config.toml
norm = "rmsnorm"
rope_fraction = 0.25
tie_word_embeddings = true
parallel_block = true
init = "uniform"
init_std_qkv = 0.0201
init_std_o = 0.0
beta1 = 0.9
decay_fraction = 0.376
doc_mask = true
MLP neurons of a small language model. Each row is named by its layer, matrix (up: input weights) and neuron, and shows model dimensions 341-436. Each number is 128 + 24 x the weight over its row's rms, rounded and kept within 0 to 255. Numbers have three digits each.
A block is one neuron, or neurons of one layer that tend to fire together. After each block is what it responds to, as a language model described it from the Wikipedia text at the highest values.

L2.up1013:096150068111113143137092103144101147097104160120108159155090131135169179130137150137134113122105149151138062132109156133125149124120154148140133105176116158099149146146189086174113122095105110093156118158152149113132126110103134157122182137122141125127125139106135139088142162128143070119
Description: Of in fixed phrases. Mainly "of" completing set phrases such as "under the age of 18", "out of 100", "14% of the population"; weaker on "-ed" in reentered and overstayed.

L8.up271:121110101115121136125110114109163123133139144119149131161132204135099139170173103146139140124098158099134146132127116169124134126123168107123144105122137140092136116185111147171145136120128148123111124135133144104114140095140135140124155142126138124111114136163092107097134123172133120128
L8.up546:120112140139090158107103118126164124123112162136136131099114159171099104131136098164137126149117154151108183134178117167153155149122148095119135102133130170099124125140118124111144102081116134103101132138109145111141164124122151190107139124172145119128090111117158129130115130157098124133
L8.up764:132117157113117165105143109114165113148106152151135123143129158170113160166183113141133095152117105127147135118136108167132120126103157102126086116144142151099132109103148102159096111088115127064110158171169133123149142115142133115142170151160159121122113150123128106125102125158098129117
L8.up1139:105127098082089156149100121114163132118143161126117113126096198184104133128144119142136149124121138129100158135159147143114140151118134113096123094136152168141108093167138118127139120067108122125115134155132131134125154102123154157108132151130133135095085151123121093132128105196135093125
L8.up1480:128095126139097151110142106116167116120157141145134144145110150138119139164140100134153120124115154146120136122125166144121140153105165093098123114160119167103120098145147128130137120106088128094107128154151127091158140106103150159117139134144143128114089131109121121119131149152135140118
L8.up1596:115113125110117152107101132124175126121116143123104132108097181165118117152125093164125126123112151136111182119153129155134159141140136108121131119165143157095102106128120137116148107091117143105102120157112165114113174106141162163131156125166144116117082123112151101128121135176131113120
L8.up1661:107134146105103133122100117123182141125141122106074144124123181147101106154120109172144105159122144142106176125165121158104134136141128089118122114161136167153113101145134162120166112097113113138108091160109185064129161142127160168119129128142128133095079117125152124101114145190128142126
L8.up1702:101115126104115132126122106117169118125132131150148116152116170176119152170154112129129139116107156128137148144119132133118129107100168119109141120135124159098116079158123149157123126107120139126126129141127135076139139091132150139116183154148142148116088130154137084104124140174125123130
Description: Sentence and line ends. Sentence-final periods and line breaks closing a statement in Wikipedia prose or table rows, e.g. "failed." "liquid." or a row-ending "|".

L4.up139:130125139126122120124132127103126114121115139137116104131125124111073165064088095108127132125122142143136157117149186092158139088150133131134109110131143149091132114146128121114134139081119135121101125104162124088164150165127096151095106151095137139136111111182137157156104129118136120177
L4.up505:144139178096131114084127119098130081087125087137131115160123168155081161142145132145137145207119111128153109122116106120098105148118142128134126139133147163127132105128145130119136120137141134133129119094149103125123110161119080099159099140112119111131166156099098122082076111114151160112
L4.up909:092148128130155133149137160103157090148169134184131095111110121097109144113156126105153111140140155081147120099123169137137160114124104129128089115138109117150129163136127121142104150121138142139112142118160105104133159130139129132102151152150130106126139100142101101119128114141141090126
L4.up1154:074144115122093120107101067131141145151141100156106097113130113135099158119123075115102131143149165113154121134166168117145144118178127092119084190149140121084078091142131121160108140126089132146108140113124144103135133121168094089117122153169149117133088116126146110140079146142146162142
L4.up1217:125126126141154153097174126127185106135146089109132103172081127131107146085125109099120120163138175121175118068123144152155144077124145127131083115127140143154123136157112122153101100145116154124117140062129139114131154118119144116089091095107174134097094122135128152093162120149179110087
L4.up1377:104165139152139140131140106118115139094165136134163085159132158122173123120123122129138145139120213094148119150155150179151143110144129132163137130146118155120112127119110140112139131125143125126099115111111130070120118138093137171102106114125146095164154120119179143113098118149166083122
L4.up1463:126117113099110146117137128110115112134170144172113080124100120108097130086112118088106114129118153160136117110131137116114096127167151109118122116131133125132135116165112152151122102148083143093118103100151152074115128140166156143093109152099132125129161102174123104110067113115151126146
L4.up1594:125124079099160142109119125131154092140120164103167127145126143141116080096097127106114112106155167078117149125123121136106134095132095130115148139129127152089094089144136152145114087135147113156111152132163095118127136133091156121091175121134156151106099132138142152119106091134139150163
Description: Number-completing suffixes. Tokens that finish a number or year, mostly the "s" of decades (1970s, early 20s), also ordinal endings (2nd, 17th) and second years of ranges (1921–22).

L8.up48:120150103098083155154140104142124124139144132116096144144135128135130133153154110131121100160141147154098128093160151117116113098136113114157118100151169135144109142184093112112117122148089141141129075143128159156158136155102133115108142084142126138134128152163137119105154092126116143107
L8.up225:120157102132100157104119091114127139116138131133098133170126119135126164155138108137117121146113170123098120128095181055169153142126106138132098122171140135155096100124116118121159154101073163146120102094122144117205191101117117164134157120127117105109134073099174137096132109163162117128
L8.up270:102132131135077148086134104099096099126170122130148127149102108154102151145145108156126149120135169120153131122122146111082167109099110121136132135174137187168101128128126121143137160131100140120120148135150190140170141090115127155106145146151127131124137144123161081130124123156103109127
L8.up341:096130147144078086114076154134124091125126116123090144123115108142065136157136130131087171122168120149176136085117164083096165122110100134140126164139115148091085063134137137111124116099098160135149096099160132091140142111096164124102140125141127144144108175141108099151111129144125099142
L8.up1372:151097138145109118091123167126123118126104142127152171139136135161072157157151148138116107127155134158118138130147149119143165114148147133114149154173110158152111087131115136152142156117131135144135082115098143078105150139130177117111116080148116169125170115148162115121135125161132117154
L8.up1482:139180082124139162104127153136171113125161158140111158166098125132063145178122120118130149164128148146115130098099129125110140103137104128120081126150179133124138119085113102154123132106156169085131185139167185095133139094094126148114152104122139110131120131168115121142136134163198101104
L8.up1853:125165143104126113131140120121096158130124106138101114110124122177142154111130154142142086112089165139132110152117104141145121127123117132157126122130137146122120086132091138081170144131118158130141114143146165104133118116122129119161153111082174060122150165061110099129117124139158156128
L8.up2011:150173146163122120085151184137124101104155132115121148144119148122104167124167125130130128149124121129108122116103165104084110109114128103136144089136118135138088119144128118129119110153130120111134114105134150141118146144118130114131125131152132133080152090117124112096139147164162116114
Description: Elaboration-opening punctuation. Parentheses, dashes, colons or commas right after a complete noun phrase, opening an explanation or list (acts (out of six), engines - the); also years after "in"/"from".

L4.up650:106106113144085121125160118121133103128175151149140144135106154168118144183115114169120146120116126123141171123103153111075099116145138142111110149096112123136105112127113122151160177104121141128143099143099125112135141150127140108117094137135130137130109097155152088099154149102141175135
L4.up818:158132126138140136131147121119147140139110163117144125140118122142094117123142150141132141124152135087165144151163109144114095134133185128116149151127159149148140128146182120140110133084142098097096144129097135130093145137126100127096169122151133116158137132088132143142151116147106164128
L4.up852:137165131115097144155112114147150109116167102100136135111133138138123111125092136123091165110112116128082194110101097153136143147099144127127150103121130135131157146132146138094182118144153075157138162155122100123144126173119113084116143126139159096154143128129103138121152076073138103119
L4.up911:143137116113125166124112134182121096152122141160119116118139133101129205115108085145095150149129162116140114148115132136153073119165171108132105127135167131148104102148135100103146113161110140150152111126132131100114139140083119136103110132086122129142103119109116122069143109154161113146
L4.up959:149120160049138177131181080139152178123132100134117120124122157129125149169141161169111087135166128128132158129149117144096144136166124123136127132113145152100163152102180135153120124108136119149147123141089163140157117150084121156104090134097159134099149133155124118099118108152148125103
L4.up1103:089152145082128147126148101137163085121091148135117135128110177125144097151149115132156081156151120099108119133150100101149142140129158092076114136124135107117145096151176128112103130123103132129126116121096187148142099117148154146112112144127138153115155104088163117111125103132151163096
L4.up1531:143122117116137145131189124159150118128115151093134155132122140154080133043139123147121147143140153160142137124147143142128082164147178090155142104118102139148123095120127075115125136129131113116120129136132182157138131122135085122106119134150156129087098095106194127128134104130163120152
L4.up1864:126154114103087131134169084146122137113153118141183105105138142094105144139127125106132146140166138145114124152132155137126124139129180133124133162124129146092132123151144080137124145102132120150160133103161135078091123110112090140124082129144130110136093182111144130124117145140127149135
Description: Mid-word name fragments. Short subword pieces inside rare multi-token words, mostly foreign proper names, surnames and places, such as Mala-tin-ský, Go-ur-dou, Kalgo-or-lie.

L2.up1801:126133168069123086098104092100113104129141111168139115119093126165129146161126125170125147145109163099155107110088153096139100139137145138123130124130139134128129059083195161131133123124096109176117137119125149103140127099103112117112159131142164117107130124114160139089149164151155165122
Description: Coordinating "and" in lists. The word "and" joining nouns or phrases in lists and pairs, such as "Sword and Feather" or "actor and musician", plus number tokens like "3," in track lists and vote tables.

L8.up115:159111136083158141117149122126169127072109115114091113157148127179099138115102131124107151150148178097158157110112096116103118143134141137080149115163112117122164122161177132129185138129098160120147116154129122162141119127121165144142108136152189119116084117112123083144124131129087100113
L8.up315:115140124076132111130153124108096091120122160181116139128045137180140143130120133160115104122126176134126174143139097149171120098144136174106125127119184164105124099156115107158141151111137156108196084180143096127122164076112130109164126158129165120136139150107117110139113138141122118140
L8.up645:116159107147162129125142144137103154119113118143138133144085152136153142148119143091050114145126109106125131139067077176152134124129133116146090128138111136099157150109141086148105157111150136078174118164119127107137103142117127087142110140146155119132126125132124101102160141130099121073
L8.up792:094150142134119149091111128118128134130118132175073116139115134102163142165140139158119122155106132127114108165150121133164137138083196130132147113123145133120130143129163133133118130136136175105142106133146125109107156095122126158162147146150145118082094116099087067132127149148147123124
L8.up1486:121117141128093128144121132141131127141128182167104107108136145175131117131087113118119127174134152153151144153109141149172133127110135134106093159121088148129129115139091106149112106094107152121114175136158130134133136098141133105145123097100159145139104140138144162096146092144101100164
L8.up1555:075131131142110138145117112068142058094133136184101071144112134133117135121093092114113117120163147096159143117145093162134134143149156104163144118149154133132130083170115115152149139106097135126120145129146148109142127111113176162155107149138160106130123187073130096117098142149111161123
L8.up1567:103104160148116131096118129124135116115127174140123126084156143121119132138113130128140108147128124127117117119106120164129126115158164138158119111160148127122144135147141098123127134085086146110156107111124146086151143133145131140146078101157161118107087113113139114134134150144158118125
L8.up1603:135080123115155117117116123148135130076176093145123173168144129143128133157108121124139128118134089157161199160111085128117124146106143118106099096149132144043125125093126121121106112104122122111130132096119145126150104126109125144128149138119154112108132138136141128122124125114113130098
Description: Measured-quantity phrase words. Words inside stock phrases naming a quantity just before its figure, e.g. Registered electors, average household size, pressure hull length, maximum capacity, travel time.

L2.up525:139154111150130140099186088142115154159212123148145112131113119135095174128120093137122149108153206087144146145158165149163128107132135119108103108127133121150104087144117131152122155112137112137124124117104138116128125091145164114128141127168143108136144111157168110145121071131172140142
Description: Opening parenthesis. Opening parentheses, alone or merged with following digits, after a name or term in lists, tables and stats, e.g. (pen.), (CUB), (19.

L8.up24:123082114166137101115138140110138116133186097118128150160119140137140139084132155088123135146119086167093133122096118138100132073095108141120116104147136146075097122107172125126140100144083107061137125140084156119191123120112136108146149137147123111114077125137081105105149110106133105119
L8.up104:129161095162101119121173136119129096090146181137116126122132162163116129164163175135121131157159147128122131146108148130113139133136168124122127112175121150127148148134133132111130111116126128118163124128137114117158137143148119129138154171130114128138111176168123124137094112146116171137
L8.up363:094096118161145144130120153148138129113178122133107137108121107127123122133094189122115160158157135132142116116127123102093120160087151132134132141138133140075187085090146159101153118115118113101156166206125138097177103083106114132136147155127168116111115149119140088149182139123140144115
L8.up557:141112125115095092155131112154116132118166137146157144123140131148181127170140172110168140168089174124083097114144129098120137114076182166127125120111117119131102095129131152093145133146152151091144170107140149089133133132148112111126144130166138131125117151094125062100194131145168096134
L8.up1059:116077177134179081071119141181157091102138170161110166115125115151118133135124157109075116179131095156112155107119155167137109120080174132121115139101110168135156147085136124121131106151113129071151150112154143114153126135087107129109131134099170111097137098160126127097121166157168140142
L8.up1079:099124151155090148105145133089113160097179134101116155140100131130109113161137122167155132179131118087109101110094113116114123129115145123171141132124116166145114087088151117135111178077128117104133075101168129151130178131157136144105128095146144127140115166147135104125114171150151116126
L8.up1121:129093147128131138109131138115144122129166127093134157107135181182157155133156117114093148161138111110133166093091130177112095148160125181100123151180141158086141114137131126124108126123117106072091076113134135165178142149115120155165135100124149136121099110150116123135141125144159125150
L8.up1451:100169131124184130121096100132130137067107171112125169113139136145144134149110117112163150136132119149129148119112157186120136117089170129169124161125104170082101149137115129121122101133127123115096125136132155131170163105111159157115197130143174151136110138109142103128121118137136125119
Description: Conjunction after long noun phrase. Coordinating conjunctions (mostly "and", sometimes "or", "but") right after a completed long name, list item or clause, as in "Pittman and featuring", "Oxford (B.A. 1869), and then".

L2.up743:123081156070099151108132102141129137117130099167148138098116142177121119124104152181148121102132158142087155140112175151154158124138148143133131116116090151103108121153110104158097168130086112099141135144112167143170124098117148105137147122108160113115094134126154130125156095141133122121
Description: Periods after numbers. Fires on periods, mostly decimal points inside numbers in tables (53.89, −1.38) and list or abbreviation dots (8., No., Co.).

L4.up621:112118098142109114154159116116123120110130059162146117160137101101112144122108122153106130139143117103150160128125093118164151157171114142141128125131132136132147126120168071171145129123127157093137149106150111088126175154124148159129126151100136123138123134161098124138126117163147114130
L4.up633:106128147114118129123097118141132076112126101140112115135106149147119123121113122081111145148163157108116143117094122171144153116138114127122094162115141119101126117126191112121114109098117158146162142145127147134106117129115110116103087128142195090097127156141095147118148117098108130139
L4.up1048:087096163111129099124105150094148130144144150129108159121089125101101149135069145110132146159171159094171120123143169117116142121099128127121137138122110135106144157090138124170114132126066118072137133143133133131114162122142140101159073112132181122132140161110135140113135153177121109110
L4.up1149:091096143136125132098111143120192117091119117143105132137095103148154164154087125134102154144163139102129133093137144101140141096100154151146102127102156150114120134145095101149112104123107104122123128160150138108179135094097134114108144108103136160125104140138098149119153086146126108093
L4.up1244:089158154103124123095129128140134149125144192181097105160091143138141114150104111126120088121161153133159121137134137160130117107148133085123089106133127137126134128153125110143117155137121146106161132153107158138115178144142126170106123121099133107126178105163109144112125138151132082135
L4.up1552:116182149127102151142105117094154131111130099206101109153124131130157140138135112156103126119143158097126136095129108154129085090068134101141099130130133107109110117136116113178094130148153164107127123154125093105126111143117102176141141100117185146137099130150110168136111147138110108134
L4.up1732:117179152121123114094110139142162122106170099156135090119123130120119124126109063152130161144145145143101097144097136116181129111077115128122127118131123158110108136148137137144140131108128156099119172138113140085176128137105120152094108110100177107137076171129114143109128170135116129111
L4.up1932:130125098085135134119156107145158125120105126162147087156078124104144155136124104130109145154151147126137144121141134183172141102108111122154115103154144136112117135094136169147128100154179149093146113151126112112148183150120120110119114102081137101112098134127122148109163110147167126079
Description: Number-following suffixes and marks. Short tokens right after a number, such as the minute apostrophe in football scorelines (43'), plural s in 1920s or early 20s, and "or" in census age phrases ("65 or older").